python train.py --n_layer=9 --d_mlp=256 --vocab_size=7500 --norm="layernorm" --norm_place="pre" --init_std_qkv=0.0255 --lr_mult_down=3.0 --decay_fraction=0.917 --train_tokens=147300000
MLP neurons of a small language model. Each row is named by its layer, matrix (gate and up: input weights) and neuron, and shows model dimensions 80-175. Each number is 128 + 32 x the weight over its row's rms, rounded and kept within 0 to 255. Numbers have three digits each. A neuron's up and down rows have the sign that makes its largest values positive.
A block is one neuron, or neurons of one layer that tend to fire together. After each block is what it responds to, as a language model described it from the Wikipedia text at the highest values.

L3.gate8:139126151141092132090097146134144110099069166173153108147132157109153162089155092101129190103162122100106112075173123096157112158103078117117111173096150181117118129116131202172184103050118158200114131118160040079086097105111124163126173152115144102170124165141182085126133135104136112137
L3.up8:106118123129140131105110126178165151105128113140111170191151101084058124109157112074117151108110102101146090088136196128116095118125207101093155096105089107127120157124116132113101115068120116215110126136118101167122108101151149110112134162151077107117101134141141113082161124139168162130
L3.gate110:230122158112105155188167102161176073135135113135128023118090107105187154124184105141092088155176122167094107109130163117115112140106064103147101164125104050101154160107118141133087088119071142148160106115128140115123122101191134122141154102116168113050132116092106137104119146117154166100
L3.up110:155151117084178142175172170066134089118166155142210049145073077120107141131060146169102123176081146141136122080068071155154179098122095136148160145126136089153124114097060118090061118129154160125176155131146179102103085087147130117185149137119107190103119120124170103164112101135143142096
L3.gate121:165175139119105142153113127113087098141100134143098120151086155144163172117129102217195127105064169111067158134114117167083158072146078130142061140107087099167158084152116124102155129106160138157134103132110168121088152085159079108120117133035123156158150145081082139084089164184138117149
L3.up121:162061160099142104150103132118131157094170139187147122245129144147188127112114074192136088112133142112131130150135120147151085118137197145105073138155155120141121154156126107200146128157124080112116039112110162144089163160130092076172124179187104123097051156105109154134164114140170111146
L3.gate133:054104124099131110142130140125196104100132128092184078147136195131138110119115098166164086142114157107136097156144128164147117112091107098100089135083161095187134171127169147093150109096136121132144074119126154042178115111187104092170082167107158170125134169134103133123104140195124077118
L3.up133:155104122113186165170130096103104089112106126160193137134121156124178150080106227166141074136103127121172107068124184147125132113153099101097158116126136122123158143130068121193111147165188145152089061085137077111155136103126078099102141120117173198106125183160158100122132091176119147160
L3.gate138:129099128191131128093159103097177123091147091144127076128099105127162070105102096111123109170173157115108131119141087232069161154137083116174101137120138089169159155111076142100105127022168147112158055154112175123058095098209137103125158149112158159093112145137137122176123141128071113120
L3.up138:137135163178137100133142116127179123089130133165096066073143098088134102091126097123102165118175098092080106164100086129119112121155111083143097121205132094126170184150155165137130119101122195104157136140113080118134130084161177118118145140155147157191152110164169095104175118101138105099
L3.gate143:149100142144115112134124102060123110119127092148098116162120138095132175062076164081107140133114151140112123141112131198095128136117084123151102101136108116132195122177134141162142167150117129154063094111154127127108120129084130168149126172092086122112107118112157179099087154140169121207
L3.up143:145155106160109068146115144139160080180133102113109079099094153149110184149078120135136073148161110133082092110121119138160153119083144143123139135183138112163136116116140079117103075169063121140095144107143107156133113071130110145150148176109147135115101135141152125159083079143159136156
L3.gate144:196145103139160131078106117116092092080140136143105125233158109089151094114076151090104130141095131149116129123089144127080063150104078145167158115198136056161062128129184162162136112140125139132064173126094110094113115147127178135156117136095147101096099147138122117128142132175133102138
L3.up144:137147145201132082120110161132149154194145098112157072095127125129133106127176116137117210126160093125105083122124178113177165119135153143097096104118143176111166139105111046199062133142113102140146193118129130082110108121075073092131154097113158180123169133103148089122136140161106073129
L3.gate177:149125156142140179123168133159201099089131131082178049152135039127071105111103083089155120153128101164140149122137170133082127119065111153074093129123118133165135138148109136140097182123112124153116120114174132046081066103160145137077153121116135148110149153119169154108103151117164190096
L3.up177:116117089144163046129166154119109076131100153086156125113137158087093149208136119097116118184112073199060155084108110138185134127143122074123144145163131095137141147065112157171060097123139124171119090167136128145086135122098205115147189127151158187110091107118113123128141119118136132113
Description: Paragraph-end breaks. Double line breaks ending a paragraph or line, strongest after short descriptions under Wikipedia article titles like American football player (born 1990).

L6.gate51:128194169154076133121096162151119135123162134078147161098087116050117158107161089108180117156119191152120126125174140110140060148182118079137117130110150161098079107135155106189178098122102129111164163132107095136174134134087061135113187129155093133140078109144162112132180047114139167105
L6.up51:176131117117178162065130047109139140156163133132050223112164096119141127172126132130165109139107104118100057139105169157140167124161157091099077164118153083168090110111082132200164146171166100163120100116112096148133115127159144186085104129105044100156122125084079104172100101132163171159
L6.gate107:155152129142126175095170110112140180106141134109126141080167096123146099115180110102126128087147137129193157093113083163098137134197100132142096168114116116119106198112134108077085109107083094051113184106108093058147072100124114130153168130118149106149145134112095103084102159100085148097
L6.up107:155160185084116121108123088082176127135097177134106115105125128122185117107174113126082110136153144120145128087179137175101155174116116094136149191064134158169141111045163112157129094135109135087105132167121125102127132084113103123176108078172138097124178124115144140109108152096102096121
L6.gate149:174127124133139131141109170147126110142088223174088088151104095119125104157156102117185154119107150120152132123178110064128128188119142110101166113118150125087153111125145145145086110118136072155117109162128168135106158129172121113130097105134145146109193201171164180123079124099149137113
L6.up149:158152111129201149170100079117131161099147129131072161149180143168132158187135116126034137117075133221185114110145139072162162095152179155128150133130140065120181103097124113138163175138136158108133136134153143124106106188109174102109116122135204090123078092117174156120113136102136100109
L6.gate152:129143132135165094044130181184139160137128112148147122119186089126183107153119071100152069134113102213131153082163125153084038141157140120060123140046144107109110079119079141128131096171104096156135173149091132168180124162099144109142107103126125195190128108157162129089141131140124146092
L6.up152:125079139140135127090075175186177111113101188135174140139161122136104107045109160063073090175165129104089187139125103124140101176143101079012095085097157141131071156153131108113158101141123149096133088115118149114087121091102158191125162131127128143170111096136119091159112117157058150092
L6.gate157:146133202107149174136113158131203168148115107114164102139134089127144154165134116140129162112096064130113137164160159090120080167195138157176207105087146137172051116092105126120083155125115081085157108170163120095158090138168111109068093107109165126081102155133131234146181119081090121120
L6.up157:147161181102121107144143128079056169117105151110140162124115056127115185088103156147108121137105110076132099118206138126110133127123104138070088109130154123181112124124124116092124138175108168135125122114168173172076181133136131095112097127130097153128126154109095174167168094135102114087
L6.gate216:212098133148068109154055168093178118089098163138107133142098118117183128110150153119105169151108185188124123096158139057101164198126140136191117125111104061115151134077154130103087157135195083121101108187075113146171109160174066095116080097167162117113181099139106162130109165111096108172
L6.up216:199125127112037115088081080126183116070100195131133076136096151104084080030159105046110157163105144136114170157104123127115086064117133076188169142152147087165093129133160164150089144128144113142133057115116095173117108124117124143169139022184106124091106129097134174106131143136187122140
L6.gate227:161164140120084115170098114129124125134110152085117114133174056041140133086126128154144110134101136117117095108170173162143130202121111094130114095139171126134096126096115150150155212128105081108119132140152127122168123071161152133083120091123167057088132133131122175107158081128132106126
L6.up227:160209162139136109091092104128146080125128149186084151078131121093127115108152137113130101134165184121097180095172089131139098153157117131096097079140138158133064119088076083203140141139150131121173126151149087204136127120129047150116139085080203096157173189118144207123142056164079149147
L6.gate231:148132093134211159128114189117105141168105180130084109129115094127159106135148071059131091172130122099111222130162151091174182150149109074096190113138099103120116179169132100142171160176128153119191100098117129103103105087124137088149086106155135165129042148145195146158062054115110150182
L6.up231:139133170095086119090051141125138109094175137149124164142169145139081122056130161104113133112091108121089134135154091207106127177120112112156081100137082129119104151158122074125115069145147137076116189172138160136188122132107102111159110156077125109124184096117107136141113114111169108215
Description: Clause-opening subject words. Words that open a new clause as its subject, mostly relative that, which, who after a noun, plus it/It; sometimes the middle digits of years like 1853.

L2.gate216:158114078167093123098090103110128139126185076152116124194108139114098112070114106154113152172083080097143129130135125140093098147121073195129170092105163107099151132158165125200097121111130126079171132103106108159129109157059148125148090083151149160123130072162158128145153103151093148114
L2.up216:117101124207180108227127131158164049085137166135145154137100091139074105118145159108073118114137128086144127078138107134082126148113150123096166059111157128143047158190160114114146093085134034145123118095142082139150112205091097109146111099151106116141117116101120120192129135108142133155
Description: Wikipedia section-heading markers. Closing == or === of Wikipedia section headings such as Early life, Career, History, and occasionally spaces or "In" before years.

L3.gate65:106074175183164116135076129151138176162074087142130137172097141147165109126149135117141144128092113117165124106132118148178157126096097179093127154103141123154112069107157131148122157085052142190191115088068168119113098111183167119140139193110128072057093090183189147132142132159121156128
L3.up65:144150168145115169129135117109129134175084133137056137124156126086153121101108063117116104154077144168146159130116095160108081147137109130134119122156130127079097108135147166084214181100177143148124090161102117062118125151130129175128127110138140092155143118182158169162160122087088114162
L3.gate87:130094177171147137097147101107138143068186115150088125150091131055149103133126094076152092130127161144055085097151151094141110114080130113144114104205108091145156190134082094174186134136095148148105150084105178080135046106130175099083132152148093187152146162119095135076087153185100118053
L3.up87:124152227117123166117149181123157131123143132187082058166124077145120118107121101157092169134094138122179129117087122126137131188147081130148128100145143150137123103146100147170138072121103098158142156166146140121115112054132126166097133175084155101120144101041103114121207181096114131115
L3.gate103:062163142123169144118083187187134113183150102118127138150131126072120088081158180106133159166103018135121103133119111137139098130115094083124161094126156140150098064173072100119099068122128121096150137123112120154069147094168167175128089125103110160138116103105106169146127136169112121173
L3.up103:122146173115128110160167137102108084148189199094044070083130107132141107094159159133143106106106132110141134135113140091139128111141107193108109145144106121135088120119082116164153097158118140097143081134086178060106088118145095127144159173142120085138158151150131175150130181093084109153
L3.gate105:106116136120144093110147125083100082102148152120125089161099131136120084155134086134190116149100061166166150134120094144114119172138177142123171153129117098122143107119171080146121165129110138104157078134126091124159119096101124100193131149088114152063145154114132173118126184112079186129
L3.up105:133134176122143059171136107127157094083138181152146152143090146078174106094134130117104119147113111073117092124110106107160151102137131136089108180096122090125152141157121140099167105143106166110091169141160195113166149148093152136160144126084136085108086167136098180125155140080169111154
L3.gate111:103114136148176158158112145051112127079125115140038095104127099131119144079111071156172144126052185179099080099162130142094153127163088072137120146172075140128143126095113146158161119112167133086132137136089141156144108134155160102137109148137127187123112183122126117112115180074071147103
L3.up111:181128193166107124079099178137139143073157157091154073134131086126094044162132160119103111135116101137094074180137086123074124095148079123165100085069137130109142153123176146151144175136102118162070086137116086143089133083110159120154076142195097155130166130096103120164110121105123088140
L3.gate132:096151159099105113131145168160090139170096120122106116110099150085110097175213135081101163153112096148159072106104065097128145068109133149132161132110169140108058141140180124179106121097145145114105097092156118116117170072169170075103089123100114129167100137140131137082141126090089146121
L3.up132:108131151153127135122202137145072110090155120144129095150046128088141127161134092127110090152094115171108079116134107139127092112177120146145162166187119153040126135080140136127131170131117153131185143079111113150094208137165108121086073103115131130130061164118151125174156124091168120117
L3.gate137:085052164159149127192116104145070139138142188125120085119139149112135112103100130085092143093114120147155102161154117132178108138123075139126105161111137160078123097166141146082100065151078154059108179104092136198127127113097121087095132070137110136127108149181117166109128130104088100107
L3.up137:097057104071081161145109083159076195112149155119078199135112100121052143155079149154144142091087176093124138193082081067139138166130077096128178202115138136147140100134109144095155165145118119106116084121122090135144155125108099139084146180135126146151179153133144164161050141142124144115
L3.gate202:132169148090232079170092105131152176139171127096098086144046078121108129107071134058114156136095131126114195146147152142101123130162081128142116136189138147168164094125115136152109154061142131171129143105131167137140134151178099125103098085135086155117101175107078092098094133110146126151
L3.up202:151187196116117124167150123163156154150125116128074121124114133116131088075135098093061116113124059203173120116188139090138118097155091139164150120105124054113153109121125174138171183076125096194188121095179164116142124154117127123165132148152133105142133139091121103194162108096100173191
Description: Section heading closers. Closing == or === markers ending Wikipedia section headings (Charts==, Personal life==), plus weaker hits on word-initial pieces like un, Al, qu.

L2.gate206:152119105130087121113146141119089146160171159108169156157099098174104105123128128119166181094084131164085154136181139166117110126090166120095057131153094110114148094167165094147105103132115061148129086102163117067154123145072090142096101073155121139153119163120146078097073164185097156156
L2.up206:132124126085133127103141106136096149184149107144171178141086105190148080109122132140197039166173156079120122102129134083073134147112121146130086189117154123081056128129177090153123148120146169142066124124133143140170134126139117103121150156116155176102110125117122119075207136165112114176
Description: Sentence-final period tokens. Final tokens of sentences in Wikipedia prose, often a period fused to the last word piece or bracket, such as time., years., es., ).